{
  "n_layer": 14,
  "d_model": 512,
  "n_head": 16,
  "n_kv_head": 16,
  "head_dim": 32,
  "d_mlp": 2048,
  "vocab_size": 32768,
  "activation": "tanh_gelu",
  "norm": "layernorm",
  "norm_place": "pre",
  "norm_eps": 1e-06,
  "positions": "learned",
  "qk_norm": false,
  "attn_scale": 0.177,
  "bias": "all",
  "tie_embeddings": true,
  "parallel_block": false,
  "init": "normal",
  "init_std_qkv": 0.0156,
  "init_std_o": 0.0,
  "init_std_up": 0.0156,
  "init_std_down": 0.0,
  "init_mimetic": 0.7,
  "optimizer": "muon_variant",
  "lr": 0.0102,
  "lr_mult_o": 1.5,
  "lr_mult_down": 1.5,
  "beta1": 0.93,
  "lr_head": 0.0031,
  "grad_clip": 2.0,
  "warmup_steps": 200,
  "schedule": "wsd",
  "decay_fraction": 0.867,
  "decay_shape": "sqrt",
  "final_lr_fraction": 0.0,
  "batch_tokens": 65536,
  "seq_len": 1024,
  "doc_mask": true,
  "train_tokens": 638300000,
  "steps": 9740,
  "dataset": "wikipedia_en"
}
MLP neurons of a small language model. Each row is named by its layer, matrix (up: input weights) and neuron, and shows model dimensions 170-297. Each number is 128 + 24 x the weight over its row's rms, rounded and kept within 0 to 255.
A block is one neuron, or neurons of one layer that tend to fire together. After each block is what it responds to, as a language model described it from the Wikipedia text at the highest values.

L4.up462 [128 125 131 162 142 122 159 171 109 130  90 138 110 165 120 133  97 148 139 158 123 117 126 147 153 128 120 147 132 146 136 109 138 169 136 106 128  68 144 134 143 133 157  47 106 119 150 141 140  97 122 152 142 148 113  96 106 106 113 120 141 130 116  90 106 110  69 160 114 104 101 149 107 136 152  92 183 135 109 152 154  93 101 108 157 136 141 105 145 156 108 121  82 109 121 164 164 132 100 120 110 152 113 186 115 120  90 141 160 121 154 161 160  91 117 124 150 142 144 106 129  91 107 180 113 164 132 121]
L4.up509 [131 144 131 136 147 113 114 125 151 121 153 150 161 154  73 118 139 134 121  81 135  85  98 127 156 135 166  90  94 129  82 158 159 132 130 126 114  85 132 189 106 113  98  98 102  75 129 118 155 101 130 171 158 145 141 117 105 139 143 156 113 133 165  94  95 147 122 120 119 128 126  86 131 123 110 129 127 154 142 104 183 106 143 123 107 111 124 125 149 126 166 147 109  99 105 152 147  97 155  85 141 139  71 165 115 151 130 136 140  99 129 117 124  77 108 110 134 147 157 161 154  94 156 100  99 141 117 161]
L4.up552 [113 134  97 110 108 160 105 150 120 133 129 100 102 141  98 148 129 124 110 124 153 116 142 119 130 117 129  98 141 135 126 116 125 124 132  84  94 108 162 108 140 128 148 101 160 163 105 115 139  94 130 130 172 182 113 139 149 123 125 114  76 166 103 132 151 138 160 143 143  85 107  90  82 102 135 125 160 115 158 120 138 149 105 137 163  78 126 114 120 118  82  59 130  88 118 120  88  95  88 172 170  91 135  94 164 116 141 123 123 110 107 117 123 153 121 113 138 150  88 103 145 153 119 136 100 112 117 102]
L4.up715 [157 137  82 114 123 131 153 121 125 117  95  67 147 111 121 130 103 116 152  81 118  77 160 127 134 166 108 110 111 103 139 145 128 137  96 168 163 131 171 124 125 139  93  92 133 131 114  79 112 165 142 127 133 119 127 116 155  79 118 123 108  70 147 114 141 115 157 140 145 114 151 155  99 140 119 126 157 110 146 112 159 102  99 156 131 171 114 135 121 151 142 144  88  90 135 125 147  79  75 118 167 143  90 149 132 114 137 142 163  93 115 104 124 137 145 110 133 117 145 117  99 133 108  76 101 113 133 123]
L4.up1179 [130 129 125 147 114 148 166 122 125 180 122 171 105 114 115 143 122 117 140 144 135 114 147 162 169  79 128 131 135 123  97 136 108 111  88 120 120 118 110 103 162 116 135 138 147  76 146 111  83 132  99 116 125 118 170 123 105 113 155 141 106 104 126 172  42 166 147 102 126 132  86 119 119 134 155 105 151 121 156 151 109 107  86 128 179  97 147 128 126 118 144 116 102 108 151  96 127  86 107 123 115 101 105 108 155 106 170 132 161  96 178 111 174 147 103 114 152  89 169 134 148 102 104 116 122  90 142 133]
L4.up1218 [145  93  86 142 137 169 129 169 119 108 119 125 131 122 111 158  96  78 126 145 101 154 141 142 175 124 110  77 111 131 133 134 144 157 146 114 120 123 137 122  92 125 108  99 175 134 159 135  96 140 108 123 132 118 144 136 112 139 139 135  99 143 120 124 100 120 133 128 138  99 187 128 143 186 131 123 143 118  81 130 140 151 132 126 161  94 134 143  91 149 129 115 119 141 120 119 112 123 145 131 109 166 147 184 118  88 103 127  98 111 166  92 144 132 108 141 110 118  90 105 128 134 127 153 131 111 160 157]
L4.up1365 [133 112  79 176 194 136 149 113 115 132 141 140 148 145  94 114  90 137 112 131 169 126  93 136 174 142 162 109 163 138  96  51 106  88 105  94 160 108 147 198 116  72 108 126 150 126 166 120 122 114 137 132 149  86 128 141  69  99 139 152 171  97 152  85 100 133 147 161 145  86 112  79 110 129 157 118 104 146 111 125 153  89 125  87 125 178  94 142 118 139 129 114 136 103 157 116 184 123 137 145 169 150 148 172  95 109 108 153 158 153 117  87 164 111 148 163 149 121 144 126 105 102 172 108 110 124 162 114]
L4.up1392 [171 101 124 132 117 145 182 131 131 134 123 115 140  89 152 147  76 180 149 117 140 160 189 119  69 152  86 122 130 148  88 111 148 103 147 119 120  92 155 164 121 149 138 138 135 153 141 100 117 139 129 161 161 120 146 131 123 146 169 115 121  81 116 162  83 112  99 166 115 137 120 157 136 132 113 109 176 134  91 109 108 115 135 118 121 154 183 160 144 161 131 136 130 121 134 163  92 109 112 140 128 157 142 184 108  94 127 106 127 107 142 109 156 137 136 117 146 139 115 125 133 170 130 132  95 130 126 106]
Responds to: Dollar signs in money amounts

L8.up811 [127 142 146 135 142 146 122 116 102 130 136 137 109 119 122 169 166  94 144 127 103 117  98 167 162 116 137 181  99 126 120 163 114 135 115 139 111 146 115 118 141 108 137 129 126 119 123 146 107 105 105 141 114 166 127 161 139 122 149 142 135 151 131 113 133 171 155 108 151 160 138 127 148 102  91 140 121 143 147 104 113 112  96 123 137  86 152 137 148 121 116  96 159 145 100 125 144 137 136 110 159 164 110 160 114  95  61 139 142 149 127 183 126 152 162 130 153 102  87 129 127 129 160 126 153 154 100  87]
L8.up1636 [167  87 140 149 121 126 172 118 110 128 100 110 128 144 207  79 143 103 118 138 139  92 143 123 131  97 149 133 129 167 153 133 122 122 112 101  87 116 125 135 107 145 140 103 115 146 141 136 110 120 135  90 129 131 102 141 146 131  84 146 106 152  87 133 126 154 150 132 125 157 144  88 111 139 139 108 127 121 154 175 135 125  87 110  88 138 105  92 144 129 114 133 123 131 139 113 115  86 117 136 198 107 148  80 110 150 182 120 119 139 147 180  95 113 136  91 123 119 124 163  86 167 164  70 145 120 139 125]
Responds to: Table header cells

L5.up365 [121  70 105 166 121 112 121  85 140 118 139 168 113 136 125 109 132 144 118 114  63 135 143 112 104 121 102 131 129 137 151 105 153  94 148 141  61 141 150 129 140 142 139 104 129 113 206 115 164 118 133 111 138 125 126  68 111 129 134 137 127 136 122  92 141 137 151 121 147  99  86 106 151 128 158 115 130  97  87 162 109 111 101 159 145 115 131 133 178 131 105  99 151  90 111 104 121 108 131 171 178 131  88  96 101 129 142 131 129 151 133 113 145 147  97 107 114 121 110 124 126 135 117 172 123 113 143 110]
L5.up980 [101 105  99 121 117 158 110 119 143 149 117  94 137 108 111 169  89 140 109 128 131 146 131 130 122 163 140 124 120 102 140 144  83 135 105  97 175  88 129  96 129 168 116 142  97 134 126  92 125  94 118 119 129 147 123 128  97 112 121 105 157 162 134 113 152 145 121 110 142 129 104 146  82 129 125 128 131 138 154 126 137 141 105 119  99 118 141 131 156 138 151 168 113 121 108 150 110 137 117 114 142 114 137 108 127  87 114 101 143 138 145 156 143 130 110 107 103 113 171 143 119 144  77 145 176 125 143 122]
L5.up1049 [111 111 142 115 154 155 128  95 115 135  83 109  95  68 127 147 122 115  98  97 100 156 129 131 120 116 134 113 129  89 111 102 118 121 122 150 129 155 154 188 129 185 143 101 120 116 121 111 102 111 133 110 149 130 145 125 157 130 125 126 132 147 100 113 107 142 144 164 144 167 127 158 158 127 154 127 111  81 114 125 144 113 202 185 156  86  98 145 172 126 149 149 122  78 117 117 115 124 135 122 142 119 105 128 148 159 134 122 154 145  97 117 119 164 144 116 134 144 115 117 141  75  88 134 135 144  89  77]
L5.up1775 [134 123 140 101 139 124 123 114 136 162 114 110 173 168 125 132 201  92 133  75 129 139 131 181 139 134 140 116  90 152 118 110 103 102 136 155 151 101 109 113 154 112 137 125 140  97 151 156 126 135 132 137 149 117 152 166 120 155 151 137 138 152 131  83 107  96 144 129 140 130 137 149 180 162 164 120 165 151  95 141 127 103  93 192 149 118 134 123  78 147  88 153 130  94 118 138 124 128 164  97 108 128 163 114 160 148 120 135 128 146 179 124 139 133 171 150 133 135 130  77 119 125 118 101 177 119 166 125]
Responds to: Outcome and relation nouns

L8.up482 [162 132 107 105  87 138 116  85 144 124 160 139 128 137 126 194 117  79 177 127 136  96 111 122 107 105 116 105 162  93 101 121 137 167  84 114 142 146 140 130 126 138 154 109 123 122 123 149 160 124 143 151 135 161  98 104  95 166 153 111 142 110 122 121 177 133 142 152 116 159 118 127 120 111 127  94  98  89 103 152 153 105  89 141 112 138 146 101 130 133  99 120 135 143 153 114 137 137  93 148 164 111 106 128 100 118 117 121 157 160 148 141 136 142 126 168  98 105 154 150 106 140 100 109 112 165 138 162]
L8.up1242 [146 128 136 118 144 121 154  88 107 107  97 106 148 140 131 152 131 147 129 142 156 170 120 154 118 128 111 133 151  75  96 109 115  87 140 150 172 128 123 138 109  86 140 121 105 112 137 153 128 101 128 153 105 108 136 191 105 170 119 165 156 106 132 137 137 169 123 109 109 138 154 157 133 137 164  83 156 164 145 131 163 117 106 132 105 153 135 127 119 101 106 157 130 107 115 121 131 107 130 120  98  93 120 134 147 158 109 132 162  97 116 124 112 159 128 163 152 144 104  91 127 144 149 173 147 155 127 113]
Responds to: Ordinal century and date tokens

L5.up314 [145 129 153 116 104 158 111 138 123 134  93 119 127 145  93 131  97 107 121 176 165 153 153 121 117 148  94 179  96 197 117 113 151 134 101 104 112 157 118 116 101  91 135 134 152 116 132 175 156 103 130 119 121 170 136 158 115 141 132 150 110 133 111  88  75 115 121  92 126 127  82 184 152 108 136 104 105 137 145 147 157 159 131 137 139  94 123 109  82 123 133 108 121 132 105 131 172 160 124 134 108 108 120 119 100 112 111 131 163 133  53 153 171 109 137 134 148 102 122 156 129 198 122 107  96 145 133 118]
L5.up520 [140 122 136 114 148 143  93  93 137 124 151 166 168 153 130 135 146 104 142 109 139 146 125 112 118 111 102  93 120 161 107 125 125 154 111 121 161 157 133  96 136 116 112 141 107 159 160 105 149 124 143 126  99 109 156 148 111 130 149 112 156 105  54 122 130 115 162 147 133 143 130 125 129 155 125 149 143 142 134  92 137 145  90 166 134  86 147 122 120 114 120 125 113 130 123 145 151 130 138 161 149 141  74 116 123 135 101 142 113 117  72 111 103 108 109 112 121 126 131 144 174 101 111 141 134 153 151  98]
L5.up1102 [118 138  87 124 167 137 141 159 114 154 114 188 120 146 118 157 126 101 135 110 108 111 102 103 125 141 118 102 157 169 105 136 151 168 143 151 147 123 131  96 170 144 154 160 112 140 107 141 136 132 106 174 141 141 125 153 118  91 178 113 127  84 122 137 116 102 119 117 120 118 166  89 114 128 126 169 106 175 146  73 153 128 109  97 146  99 149 182 171  95 125 124 151 120 121 123 134 110 154 151 129 131 112 139 103 154 135 139 167 130 171 141  93 116 156 121 103 122  82 128 112 104 126 153  88 149  80 162]
L5.up2023 [134  69 182 162 105 122 115 172 109 141 110 145  96 115 100 131 131 149 123 152 137 136 148 139 150 115 115 103 124 112 122 106 142 111 162 150 143 112 112 131 104 117 160 124 121 104  67 146 138 148 106 123 142 117 122 126 121 133 152  81 132 150 131 141 124 157 195 127 120 118 115 102 167 135 134 105 126 105 133 119 156 130 177 141 137 149  90 125 121 149 133 155 153 114  74 132 151 127 132 128 148 164 118 145  96 122 150 126 131 123  90 154 146 134  82 154 144  93 136 178 164 118  98 147 143 138 117  97]
Responds to: Currency and quantity markers

L4.up101 [121 111 135 125 113 133 118 117 102 150 107 105 110 156 112 156 133 145 140 140 118 117 145 143  95 156 114 111 155 135 149 144 161 147 109 175 146 137 142  93 182 132 134 153 148 135  92 110 156 114 134 110 134 147 145 111 125  92  98 133 122 126 138  98 113 156  72 132 131 145 177 152 162 149  92 129  96  98 105 148 139 121 121  94 150 172 165 125 139 150 140 132  58 116 128 152 176 132 136  79  80 143 172 158  95 131 112 155  84 126 151 125 133 116 150 155 115 126 131 108 124 137 115 117 135 107 134 140]
L4.up125 [128  88 160  66 100 114 144 132  93  87 105 141 141 157  88 142 136 124 132 145  93 139 115 129 154 112 139 118 113 126 136 108 125 112 119 125 119 125 173 135 109  75 103 111 161 114 149  79 122 112 149 106 105 139 124  97 131 131 142 169 135 125 100 121 107  85 109 173 168 156  99 100 156 136 110 144 137 132 130 125 103 113 136 101 164 165 130 120  77 137 122 140 153 140 152 140 157 137 172 140 158 146  94  94 196  93  63 149 126 118 119 144 154 187 125 155 114 125 170 136 110 126 128 108 152 167 122 120]
L4.up401 [189 116 109  97 128  97 136 133 147 155 112 156  82 168 126 157 163 101 122 129 122  87 132 152 129 135 171 138 160 141 157 157 119 108 107 133 143 141 131 160  94 115 127 123 162 138 137 176 136 107 133 128 160 176 104  88 127 136 129 148 138 127 118 182 120  85 104 150 163 110 105 120 135 118 172 163 184 150 105 141 146 174  80  90 144  85 101 132 102 110 129 135 107 121  85 139  90 110 139 130 124 159  71 140 146 146  85 112 145 168 118 146  99 139 140 131 107 159 135 107 137 158 127 113 133 102 114 137]
L4.up557 [159 128 103 129 134 108 112 121 126 153 101 158 113 131 132 132 109  92 120 140 143  90 132 153 123 111 120 134 165 136 117 108 149 122 143 172 180 132 144 142 110 150 191  96 154 131  98 160 140 114 139 122 152 109 124 102  92 135 119 103 151 110 123 120 122 203 103 125 135 125 110 171 129 133 125 142 164 146 126 153 157 122 120 124 110 161 145 131 165  98 212  99 126  98 126 148 166 119 117 119 130 120 112 156 114  94 112 141 121  62 129 140 128 143 137 178 118 131 110 142  69 147 133 116 163 124 117 116]
L4.up694 [134  99 114 122 100  98 140 133  81 141 121 115 108 153 135 139 172  93 149 124  61 160 153 114 134 141 178 117 119 120 104 124  97 127 123 165 110 176 139 121 145 182 117 161 145 111 102 155 100 127 137 112  89 116 134  88  78 145 161  72  77 157 120 145 110 184 156 139 123 139 153 156 144 127 125 106 118  96 126 143 118 197 147  90 139 161 112 153 131 153 127 119 142 112 139 139 137 129 130 119 144 166 118 131  98  84 142  99 118 132 143 115 156 137 111 133 118 131  80 100 154 144 104 117 173 118 125 149]
L4.up1046 [106 150 119 140 115 117  92 130 116 102 118 152  97 169 101 101 139 124 155  98 124 136 151 108 113 113 190 125 147 107 110 162 171 111 157 113 148 143 143 113  82 178 109 150 169 108 110 115 111 158 185  54 153 124 133  90 137 181 111 141 130 134 149 153 157 145 123 159 124 135 141  88  83 140 140 130 137 109 124 127 149 129  91 122 133 141 135 116 112 149 164  86  92  98 118 123 177 132 125 152 147 133 125 111 119 135 108 141 111 125 166 122 111 166 130 184 156 161 141 126 136 110 112 114 134 104 104 132]
L4.up1426 [133 184 158 132 127 116  84 152  93 119 160 118 109 141  69 113 114  97 147 149 125  60 126 127 123 135 122 118 157 128 124 119 151  85 146 135 128 170 134 151 114 127 115 111  80 130 110 178  97 103 150 152 139 101 157 158 138 104 159 130 160 142 161 153 139 116 121 144 147  94  87 135 107  88 181 139 160 106 141 131 170  83 124  97  85 152 108  96 116 186 107 137 107 141 150 139 122 106 123 121  82 132 111 158 138 101 123 127 124  89  96 143 120 159 147 139 106 156 108 136 105  99  99  89 159 132 160 159]
L4.up1871 [ 96 125 128 146 128 127 140 166 149 143 122 150  73 129 138 109 147 117 122 166 150  97 124 129 141 144 181 154 123  93  83 139 153 146 108 114 113 181 103  98 162 123 128 122 150  90 136  76 106 134 115 154 120 119 196 143 119  97 102 179 174 162 148 112 141 120 143 133 107 144 107 174 132 142 134 101 195 165 134 143 146 120 127 100  99 139 141 131 126 125  89 120 115 112 100 139  97 146 161  81 101  83 124 126 102 147 142 178 132 161  97 129 114 131 133  83 181 103 116 152  97 141 129 100 153 119 157  78]
Responds to: Spatial and positional modifiers

L5.up507 [103  82 157 132 113 131 164 170 112 129 139 143 151 153 156 137 128 147 113 126 154  96 123 100 120 109 116  96  92 167  74  98 119 150 155 153 145 103 141 113 117 147 148  96  62  86 141 116  90 130 152 145 128 123 130 140 130 144 143 114 134 147 169 104 127 136 116 122 184 161 102  85 135 140 120 123 118 119 104 173 116 171 149 130 116 149  81 130  87 117 128 109 128 134 110 163  97 170  88 137 159 110 163 110 162 157 133  92 101  94 139 134 114 136 117 179 126 126 145  97  86  86 154  82 133 108  95 131]
L5.up526 [106  94 125 137 194 174 154  95 100 115 162 132 141 154  69 157 114 136 132 122 127 133 117 159 110 134 148 104 137  75 147 195 104 127  77 139 165 160 156 113 110 112 159 103 118  89 158 108 118 119 168 124 122  85 109 135 131  84  76 130 119 133 128 119 116 131 127 139 136 170 110 103 135 168 160 104 124 142 131 123 103 141 170 147 129 117 118 135  96 132 119 126 154 144  99 159 126 165 156 122 132 163 131 146 103 173 126 126 137 174 149 109  87 112 109 182 129 103 152 168 130 127 116 157 132 101 103 165]
L5.up535 [101 124 116 119 110 117  72 113 135 125 122 127 141 127 136 124 137 111 169 148 162 115 172 131 125 157 104  96 146 124 153 132 171 139  92 150 169 150 114 105 122 116 147  90 123 145 154 144 119 167 157 132 131 135 144 112 140 148 112 126 109 130  88 139 132 154 105 128 103 119 120 171 120 142 125 105 158 151 114 143 163 103 123 163 115 151  57 111 134 153 174 117  75 119 160 113  95 141 147 144 124 157 121 166 103 137 143 148 100 131 150 135 118 127 185 131 115 120 118 161 138 121 107 126 148 154  99 171]
L5.up1395 [111  83 128 115 139 172  92 114 111  97 152 123 113 159  83 176 119 102 142 109 119  87 182 110  93 147 147 123 145 102 106 132 143 115  87 150 142 111 107 154 153 148 123 121  97  69 144 117 120 132 174 137 114 159 137 134  94 145 126  87 164 181 152 105 158 119 117 151 119 157 149 137 149 153 124 141 159 122 122 115 137 101 139 121  76 168 129 152 124 149 155  77 128 130 124 163 101 142  96 111 104 159  88 127 138 141 143 120 117 145 122 169 101  78 164 216 146 160 105 141 130 105 132  47 153 134 126 145]
Responds to: Date era endings

L4.up34 [108 110 131 144 139 126 158 136 112 135 136 139 138 158 119 150 138 144 152 133 140 167 176 137 159 159 138 127 141 141 121 119 116 150 128 137 181 105 128 153  97 127 147 113 160 130 144 127  99  86 104 131 137 138 145 112  78  69 132 135 146 176 141 123 103 150 125 136 112 142 111  84 161 135 113 125 153 118 110 148 163 157 141 104 134 119 153 129 171 112  98 158 139 158 132 122 140 120 136  74 175 136 128 116 145 151 178 112 142  82 115 104 140 165 119 102  72 145 129 148 176 100 195 106 123 106 144 128]
L4.up197 [124 110 111  83 137 154 138 135 105 143 135 111 119 109 118 176 136 128 134 135 175 135 152 141 126 124  97 154 155 143 160 129 121 158 176 111 111 125 131 122 147 136 118 130 179 105  93 182 118 114 148 155 116 145 118 149 146 142  88 136 142  84 128 122 165 159 117 105 121  86 119 164 150  83 106 153 121 109 133 132 134  99 159 145 125 119 144 159 106 119 128 132 118 150 139 110 111 117 109 122 131 112 129 138 108 117 137  92 108 132  89  73 145 179 125 101  99 145 122  84 102 124  90 157 110 115 120 142]
L4.up561 [122 137 126  74 114 120 137  92 120 131 105 148 142 107 131 132 129 144 135  87 140 104 161 134 153 138  93 164 129 144 157 160 115 142  91 117 136 139 148 100 118 150 100 107 123 144 145 130 153  91 113 135 141 158  94 142  88 143 101  98 147 107 118 154 118 129 138 175 149 158 146 136 143 151 129 102 137 155 157 157 155 124 146 152 135  92 159 217 143 119 155 108 133 129 129 170 152 129 169 159 173 113 171 105 151  68 109 133 120 164  67 126 159 116 142 107  79 125 109 144 115 157 154 118  92 182 131 184]
L4.up600 [133 127 115 143 143 143 124 115 114 145  92 153 208 179 145 144 121 127 147 126 148 134 125 120 105 136 147 133 154 160  74 135 174 144 109 147 131 119 162 120 106 125 107 130 104 109 119 180 101 136 111 131 179 148 103  97 137 116 118 115 148 145 119 151 123 116 109 156 115  94 127 147 151 136 153 140 165 115 138 138 116 126  81 148 169 137 114 138  82 167 112 113 139 128 146  94 151 129 124 127 124  99 113 154 116 130 148 136  88 126  96 153 108 144 153 143 124 125 116 132 161  84 128 111 114 154 106 151]
L4.up625 [148  72 123 174 114 152 132  85 148 133 149 116 133 137 128 138 124 148 143 121 148 126 125  93 117 132 114 130 122 171 149 127 108 155 154 131  98 101 138 146 113 120 107 146 110 167 125 169 130 120 145 154 146 120 181 124 131 111 116 110 156 106 165 150 152 133 107 148 109 114 131 125 150 135  88 129 109 110 141 132 100 148 140 150 134 162 132 172 126  97 108 121 123 103 103 138  89 140 101 119  82 127 167 148 119 124 123 129 113 135  83 110 117  99 159 100  96 129 105 110 132 134 139 122 159 128 154 126]
L4.up887 [142  96 119 136 135 158 121 124 139 136 107 163 174 137 124 123 154 110 121 111 103 142 177 150 166 110 110 155 140 103 149 123 122 158 122 103 112 155 145 150 158 129 104 126 103 158 173 139 131 127 132 132 151 121 113 145 111 176 121 119 118 152 119 119 174 119 149 100 106 114 156 132 144  68 133 127 121 128 160 158 148 144 152 178 120 124 122 129 128 146 113 151  83 174 147 135 155 115 140 122 182 120 154 126 109 141  96 152  93 111 147  79 143 118 131  80 138 101 153  92  64 127 121 157 121 106 138 124]
L4.up950 [114 148 100 143 146 130 126 161 141 188 146 149 120 141 178 131 106 128 139 133 162 149 141 131 161 171 137 153  94 143  89 118 118 123 115  87  98 122 111 135 163 119 170  82 148 175 127 125 178 156 122 138 129 184 115 163 134  81 174 118 138 127 146 102 145 101 142 132 164 107 184 125  93 134 119 154 131  99 144 125 132 108 136 171 113 150  98 113 135 152 153  88 118 111 126 124 117 140 143 135 171 114 136 128 134  97 133 123 108 107 159 141 114  86 145 149 131 123 151  97  92 156  97 152 124 131 123 133]
L4.up1573 [125 132  87 156 140 108 112 140 144 152 148 112 179 149 133  89 144 158 135 150 123 114 136 146 123 136 181 139 108 164 170 152 171 163 117 103 112  99 155 144 133 139 108 120 120 100 145 141 134  97 123 144 105 147 196  85  97 121 142 110 112 115 142  78 138  99 125  87 149 106 163 161 155 117 119 120 124 119 118 126 106 103 177 126  98  61 154 143 170 154 102 129 101 151 156 127 154 108 139 168 147  92 150 105 105 104 132 184 106 128 138  67 128 117 185 125 149 138 139 108 145 116 107  90 152 119  99 166]
Responds to: Sports table terms